Weights of a small transformer language model: 10 layers.
MLP neurons of a small language model. Each row is named by its layer, matrix (up: input weights) and neuron, and shows model dimensions 128-223. Each number is 200 + 40 x the weight over its row's rms, rounded and kept within 0 to 999.
After each neuron's rows is what it responds to, as a language model described it from the Wikipedia text at the highest values.

L4.up535,120,144,203,156,280,219,213,175,184,138,187,146,156,226,218,223,172,166,266,241,186,231,126,159,206,247,196,216,160,166,233,243,229,206,224,148,163,196,184,296,169,265,219,195,197,184,207,184,236,167,239,174,168,222,205,213,270,268,181,230,203,204,173,273,201,239,165,198,255,168,221,193,162,265,188,235,208,227,211,120,265,148,182,229,226,232,177,173,140,136,172,243,187,187,206,109
Responds to: Pre-noun modifier completions

L4.up272,228,156,222,165,197,189,187,149,155,188,168,249,209,217,167,183,186,246,259,174,169,212,165,151,149,130,235,199,163,264,200,218,210,221,156,206,253,229,309,190,92,208,218,185,254,153,235,152,225,228,230,196,232,201,202,154,204,165,188,230,215,209,197,205,188,216,220,118,257,199,237,179,148,195,174,211,202,187,210,242,223,278,181,194,219,137,175,210,256,211,234,270,239,184,197,179
Responds to: Noun-completing word pieces

L6.up243,202,202,241,211,230,214,173,240,174,145,175,178,193,168,151,134,236,239,209,203,166,195,212,162,175,149,162,192,191,139,181,181,170,203,171,148,209,182,158,197,211,164,236,189,171,134,226,209,237,158,161,252,233,258,196,220,180,182,147,124,203,162,175,212,182,196,213,182,205,233,253,109,122,290,99,226,216,312,217,203,217,214,246,201,150,198,216,168,151,129,211,280,226,213,180,140
Responds to: Perfect auxiliary have/has/had

L6.up116,187,145,219,174,202,187,238,249,169,288,196,234,195,227,201,150,174,189,220,187,202,177,202,201,178,222,184,175,183,147,242,189,203,172,256,192,172,229,155,168,205,278,225,190,254,176,202,146,177,150,297,209,237,200,135,203,144,195,227,181,120,291,192,202,123,190,236,162,200,174,185,129,239,75,174,217,225,194,183,214,141,268,241,108,199,171,229,221,217,232,169,197,144,193,223,265
Responds to: Mid-name continuation points

L7.up286,207,281,205,209,247,168,205,219,122,255,200,203,187,162,143,200,192,218,176,192,188,192,184,242,262,198,204,225,178,175,151,241,145,184,185,190,107,206,113,260,210,249,157,231,155,181,231,185,199,158,247,133,169,114,149,210,194,223,173,276,285,170,201,226,170,211,224,302,204,160,209,271,209,244,167,223,176,194,200,233,203,218,236,117,220,159,166,227,236,159,181,223,210,183,208,221
Responds to: Conjunctions and word-start fragments

L7.up696,262,179,132,130,121,169,195,242,219,166,246,197,194,187,179,136,244,221,219,207,206,216,195,249,208,296,202,189,218,239,175,194,168,185,160,171,177,234,184,190,154,197,167,232,214,213,172,137,221,224,121,161,164,203,245,246,256,220,286,239,184,178,215,286,227,172,234,214,174,244,186,246,180,248,164,154,105,188,219,166,227,204,186,215,161,242,138,195,276,187,212,214,208,158,215,197
Responds to: Coordinating "and" between names

L7.up820,200,198,139,229,166,226,175,233,135,311,161,174,221,216,235,225,205,206,191,196,164,143,131,178,188,189,217,242,229,203,223,161,240,226,206,253,189,163,171,202,219,258,208,196,172,227,225,199,231,209,207,305,172,191,119,162,141,203,172,235,162,258,191,199,210,203,188,228,279,208,156,105,153,184,218,222,260,241,219,254,242,210,239,239,177,232,242,175,226,191,169,257,251,216,104,197
Responds to: Perfect auxiliary before participle

L4.up291,150,185,271,214,260,148,224,197,235,222,180,141,203,114,189,208,192,212,177,208,223,272,232,183,235,150,185,198,239,224,203,140,246,224,176,237,183,228,156,200,275,114,174,256,187,193,190,250,181,199,197,198,242,249,158,218,234,256,232,147,189,178,190,156,275,226,186,241,162,261,231,216,158,221,246,216,207,240,222,137,207,133,159,176,165,173,198,228,196,227,252,208,280,183,158,242
Responds to: Word-completing adverb endings

L7.up924,319,183,214,166,169,206,207,186,146,138,207,245,147,155,209,134,134,238,232,197,160,263,159,187,247,260,159,174,151,221,179,248,252,152,299,174,159,175,270,217,255,101,180,196,180,144,160,192,257,146,186,234,202,229,145,284,136,205,238,193,194,276,166,209,138,192,290,153,154,258,206,192,212,230,181,187,226,126,218,185,132,225,198,178,171,237,220,234,238,192,261,176,128,181,246,158
Responds to: Place-name completions

L4.up873,179,227,227,167,161,253,131,182,197,269,164,214,160,197,130,236,213,183,172,224,152,188,182,206,154,226,138,253,230,236,219,196,175,232,238,166,217,169,148,182,253,307,170,165,208,150,164,215,202,190,124,271,212,200,197,265,172,224,162,119,186,260,178,144,222,207,159,231,164,144,228,225,137,241,217,233,181,170,270,159,172,233,271,180,202,257,212,188,196,226,233,181,222,110,211,227
Responds to: See also, auxiliaries

L7.up856,181,220,232,250,178,125,190,189,187,242,204,165,170,255,174,223,166,220,215,144,196,170,235,231,212,149,286,128,145,193,265,201,188,164,165,265,202,219,254,200,128,164,204,197,169,181,190,190,197,177,180,246,224,175,211,151,210,250,213,161,142,302,178,211,175,232,146,159,177,177,131,242,248,204,215,246,246,210,243,129,184,190,215,201,230,167,214,228,252,195,238,280,152,237,130,238
Responds to: First-name final pieces

L7.up791,216,294,214,183,197,255,243,271,180,231,175,163,250,220,148,234,202,81,211,234,216,222,186,192,184,196,202,204,115,204,245,194,212,241,207,142,232,165,267,169,165,225,118,253,227,215,201,109,268,198,192,213,254,224,203,244,185,193,222,254,237,218,164,188,262,223,199,175,182,120,150,204,137,231,211,147,250,247,238,163,241,184,193,206,235,238,220,180,230,182,128,176,177,224,239,162
Responds to: Modifier word endings

L4.up969,180,265,199,190,224,187,208,134,164,255,155,187,211,207,180,173,216,256,199,220,188,199,184,148,278,172,161,147,144,202,224,183,201,198,224,155,186,271,212,160,221,182,158,235,195,144,190,245,138,232,105,199,159,202,158,194,179,169,211,155,181,124,227,221,161,186,187,213,179,208,137,243,243,251,241,208,203,197,246,241,144,218,196,266,237,193,250,246,203,206,200,205,122,225,190,242
Responds to: Mid-word name fragments

L6.up554,184,226,194,185,226,221,123,187,221,204,227,205,200,280,218,107,181,226,200,231,226,166,187,175,243,242,177,187,269,161,184,210,309,269,98,174,193,160,238,245,174,129,188,266,209,220,145,183,249,163,208,161,147,208,259,186,258,269,192,179,186,213,199,186,194,191,180,211,199,197,232,254,154,229,213,163,242,270,230,211,248,170,227,217,218,218,216,202,232,185,175,187,182,240,153,128
Responds to: Mid-name vowel pieces

L7.up597,186,254,278,169,252,231,195,95,209,185,165,172,143,184,300,174,180,116,224,196,171,161,197,206,240,146,188,290,167,126,192,209,232,249,179,254,274,193,195,208,194,135,165,200,124,157,141,172,228,193,177,187,209,233,269,153,226,222,252,218,165,262,207,241,221,191,209,190,194,140,215,176,123,179,207,164,196,254,176,161,195,268,153,234,210,246,210,160,228,210,224,214,179,192,205,157
Responds to: Mid-word consonant fragments

L4.up403,226,184,251,223,95,210,267,185,236,214,191,173,258,176,225,235,221,194,197,194,206,214,181,183,345,214,126,261,157,122,306,169,210,163,277,197,230,226,207,173,218,225,226,164,166,140,164,217,211,168,220,197,217,223,251,214,183,193,179,168,166,185,180,266,228,237,143,220,248,174,158,183,176,247,196,174,223,153,238,210,188,175,151,201,206,197,197,181,210,181,177,255,171,183,283,258
Responds to: Mid-word subword fragments

L4.up888,247,237,186,212,217,219,185,223,119,241,128,148,182,258,267,206,221,176,197,240,183,229,136,186,166,171,167,148,246,158,221,151,185,226,239,204,198,153,228,217,258,229,266,197,201,141,251,222,254,206,186,156,134,228,205,212,202,220,196,223,143,207,190,159,274,296,167,133,188,256,286,165,230,61,228,200,210,229,168,234,266,181,223,219,192,164,215,277,246,186,186,171,185,260,164,244
Responds to: Clause-opening tokens

L4.up946,234,192,216,163,235,192,155,195,217,188,203,162,195,254,224,121,140,173,172,109,238,241,233,167,123,186,250,201,158,156,205,158,223,221,213,189,229,158,229,210,153,212,167,238,149,235,213,252,212,190,233,250,151,202,207,158,191,184,248,227,231,114,304,182,146,226,206,220,239,220,162,229,266,203,274,172,135,187,192,159,219,204,171,170,230,251,203,138,173,181,131,238,114,211,195,201
Responds to: Field delimiters after values

L6.up104,142,227,214,189,176,189,219,118,197,203,125,237,189,187,112,232,102,210,139,178,185,219,210,139,225,194,195,117,154,200,202,137,206,188,233,254,226,275,258,209,227,217,175,173,205,186,274,190,177,224,192,208,226,235,231,210,189,273,258,166,154,206,168,272,197,177,136,154,192,229,208,174,229,155,159,236,186,225,158,209,212,216,206,243,229,247,210,183,281,203,177,235,215,214,186,203
Responds to: Role nouns before names

L6.up1000,175,190,163,190,164,195,227,160,191,193,154,226,160,249,187,282,185,209,256,262,200,257,119,219,248,164,243,201,264,180,212,241,228,130,258,134,158,185,174,170,238,241,217,233,173,236,158,143,148,175,206,182,224,216,180,142,169,256,203,259,177,180,199,220,131,189,200,218,154,199,211,191,156,288,200,182,247,219,144,252,203,280,232,257,217,202,134,163,229,104,158,165,248,231,198,214
Responds to: Mid-compound joiners

L4.up907,114,192,217,259,164,166,206,204,165,113,109,174,249,190,227,131,200,271,159,194,141,204,207,203,163,162,103,209,205,133,163,250,227,196,213,222,216,301,203,234,233,203,143,193,173,242,166,193,169,209,144,191,164,214,143,237,247,257,160,225,186,237,140,250,196,256,257,143,244,255,210,232,184,147,122,204,188,142,138,190,222,252,219,212,266,147,244,194,172,238,252,169,141,225,193,152
Responds to: Country and nationality names

L4.up390,113,195,221,171,237,218,245,156,177,267,221,126,162,183,131,188,165,184,270,217,214,231,184,307,222,167,173,180,205,207,180,249,195,234,216,192,168,179,254,184,144,129,216,311,161,177,152,142,267,177,159,123,185,259,186,139,148,197,244,198,176,141,189,146,128,158,200,176,186,170,274,287,240,224,190,205,206,213,103,211,206,141,228,251,150,129,200,108,252,199,165,242,247,235,203,180
Responds to: Name-joining connectors

L6.up604,210,227,215,207,223,181,184,117,185,170,177,243,191,185,163,211,235,181,167,229,164,166,155,220,190,176,166,170,100,212,219,256,336,227,184,249,173,296,210,246,209,270,204,138,245,186,200,193,195,200,196,243,196,176,160,269,188,158,135,197,202,175,217,157,140,247,220,171,269,209,192,216,111,212,197,195,230,225,190,148,166,230,162,221,234,191,308,180,191,137,186,172,196,220,199,291
Responds to: Nationality and place names

L6.up74,174,258,191,261,232,214,152,199,231,187,194,228,251,278,133,161,169,180,254,194,204,241,210,192,158,233,209,180,205,192,255,186,187,185,213,171,167,223,227,181,202,245,108,172,216,153,268,274,272,234,190,233,180,142,135,246,228,176,187,169,210,276,145,192,253,185,188,248,193,137,189,277,85,202,201,215,234,222,169,217,201,240,245,118,200,229,168,185,237,85,165,192,196,206,169,198
Responds to: Alternative "or" conjunction

L4.up497,199,242,211,141,150,161,235,185,193,232,230,185,160,218,189,218,167,236,132,243,200,180,166,195,191,282,142,238,204,245,242,161,251,169,255,235,230,179,160,214,154,233,279,282,239,156,268,193,188,176,205,155,146,148,154,220,199,228,170,175,246,155,117,199,182,220,275,212,206,256,128,177,249,241,157,262,271,206,96,306,168,159,211,224,148,205,197,221,232,148,130,175,178,186,130,136
Responds to: Mid-word subword fragments

L6.up300,227,191,208,163,185,224,209,280,242,196,184,246,165,251,161,189,239,155,122,191,162,152,178,183,246,194,220,188,191,202,259,194,221,171,237,290,85,258,174,204,111,164,192,265,189,110,246,165,222,244,204,164,182,82,195,198,246,209,151,243,182,135,161,136,238,190,230,246,207,179,173,176,193,144,162,276,231,203,257,303,204,181,135,223,227,242,183,222,211,233,200,188,148,169,201,191
Responds to: Mid-word subword fragments

L7.up972,197,157,210,219,128,197,235,221,185,207,114,220,215,179,202,153,190,290,240,233,218,199,169,222,191,223,261,191,167,87,194,224,265,179,221,232,127,145,119,167,146,127,111,160,230,200,170,141,175,205,185,175,124,245,247,152,164,193,209,209,161,179,141,187,165,284,209,200,199,239,208,285,201,132,247,146,204,195,200,283,252,239,239,155,255,182,217,136,243,185,218,159,218,191,193,224
Responds to: Mid-compound word pieces

L6.up8,175,149,285,189,206,302,131,228,178,272,145,281,199,130,271,229,299,196,243,203,258,189,171,251,200,154,121,158,182,239,279,129,199,216,267,199,182,177,207,220,195,198,244,178,222,225,213,138,268,195,216,213,152,156,197,203,245,193,242,247,174,241,161,256,162,239,251,196,158,292,254,224,225,154,273,192,133,258,216,147,217,243,181,243,225,177,184,218,189,164,211,179,136,180,197,227
Responds to: Post-subject verb/adverb slot

L6.up683,255,214,275,136,222,132,172,192,179,239,167,181,203,242,122,226,185,172,199,199,175,205,220,211,172,202,152,196,155,186,263,233,220,180,211,132,208,159,258,305,275,147,220,198,165,266,262,153,198,178,134,254,196,204,95,198,217,289,219,276,253,190,277,200,200,208,175,191,216,272,219,214,239,262,224,89,140,192,114,226,105,143,189,210,218,181,156,158,233,183,197,227,187,204,189,186
Responds to: Line ends in structured lists

L7.up650,222,243,150,177,110,167,204,193,220,238,196,221,239,127,233,153,207,196,220,198,207,227,273,232,202,190,160,181,192,193,166,141,137,177,212,188,223,202,148,217,190,205,178,113,258,154,244,271,157,175,280,150,236,207,242,194,148,216,224,241,204,235,216,227,197,229,170,220,203,217,305,100,167,221,199,261,164,232,216,242,211,173,191,223,191,148,181,171,277,188,185,168,182,189,273,291
Responds to: Linking words before complements

L4.up17,207,201,223,191,236,138,265,163,232,273,170,216,98,204,70,166,218,238,184,212,213,200,219,265,177,212,220,199,217,157,241,220,235,185,186,161,195,204,227,246,143,217,241,197,161,169,184,177,236,255,166,207,211,174,169,196,233,136,189,112,229,198,244,216,154,182,221,194,200,194,113,200,170,234,154,128,238,207,169,291,143,235,215,153,222,181,197,152,188,196,203,239,239,165,234,218
Responds to: Word-internal fragment tokens

L6.up246,177,178,190,159,186,212,206,96,184,222,196,232,190,166,226,225,157,239,190,200,228,201,212,196,227,229,228,171,200,204,206,176,250,135,189,215,231,200,214,196,144,230,199,189,196,188,176,209,212,152,209,147,151,200,232,151,109,204,203,174,177,208,124,245,141,175,172,162,251,214,209,251,191,210,214,271,170,187,199,174,199,137,200,236,151,168,149,242,191,172,208,276,151,199,252,198
Responds to: Mid-word consonant fragments

L6.up390,151,171,111,168,245,201,262,203,219,222,191,186,202,270,166,128,156,211,238,183,227,244,132,190,166,235,94,201,221,205,221,134,194,190,194,180,241,185,175,277,189,220,246,187,246,250,181,228,233,216,148,159,145,172,269,198,175,243,266,217,155,240,243,209,194,222,192,229,143,206,178,215,176,196,163,146,259,205,235,148,196,232,124,267,293,180,233,237,173,255,191,213,167,168,263,155
Responds to: Clause-opening adverbial end

L7.up37,243,139,191,228,174,220,208,215,250,243,227,181,152,257,239,201,204,196,170,229,191,225,183,194,169,176,121,180,234,183,177,192,178,291,136,166,162,263,160,206,208,125,237,212,183,134,202,196,158,226,248,306,164,162,153,224,115,255,177,197,150,184,223,103,248,196,227,163,236,198,245,204,257,207,205,190,252,211,252,284,217,170,171,152,101,224,183,179,164,232,190,231,194,185,203,182
Responds to: Word-internal fragments

L7.up179,233,206,212,163,148,196,133,190,176,137,170,202,235,145,191,198,186,184,186,252,181,285,192,237,214,163,188,255,161,210,270,209,231,158,255,262,253,254,47,214,237,188,243,183,194,221,195,161,259,192,170,235,191,234,215,175,234,142,226,150,229,243,175,234,176,196,235,193,162,186,202,186,174,181,218,205,269,191,271,128,146,190,179,158,184,215,239,206,241,277,165,236,284,160,235,209
Responds to: Second member of pairs

L7.up565,238,174,171,239,175,244,181,226,217,198,114,247,258,193,170,115,216,165,226,153,248,155,228,174,240,247,245,200,212,191,206,248,184,242,189,173,298,167,244,236,205,208,151,150,221,147,171,195,193,206,174,150,142,142,220,225,118,264,196,203,215,189,147,118,205,110,186,164,184,235,230,191,228,224,287,205,183,263,137,187,228,170,226,188,168,163,191,150,266,157,176,245,180,149,232,170
Responds to: Numeric infobox value pieces

L7.up304,222,179,261,177,124,222,207,189,171,150,113,227,161,201,176,205,132,199,173,200,189,156,239,170,173,180,205,133,141,294,196,177,170,211,197,190,250,223,199,171,227,185,169,203,201,203,237,167,230,204,214,278,227,157,123,188,241,269,230,149,174,226,209,269,240,233,244,153,201,325,240,162,166,179,222,217,209,186,168,261,233,200,234,172,234,291,160,163,296,169,197,214,175,248,219,225
Responds to: Role noun endings before names

L4.up670,162,162,220,218,131,209,199,276,230,197,181,182,146,206,157,177,284,186,189,161,186,208,161,146,206,206,257,298,219,210,281,189,229,180,260,170,191,174,166,197,225,235,172,277,219,171,182,186,213,164,228,172,173,195,163,219,161,258,123,186,250,226,222,207,198,226,179,194,189,192,185,298,187,288,187,221,254,231,237,209,143,173,205,115,210,185,226,203,237,279,197,243,179,220,140,190
Responds to: Conjunctions and mid-word pieces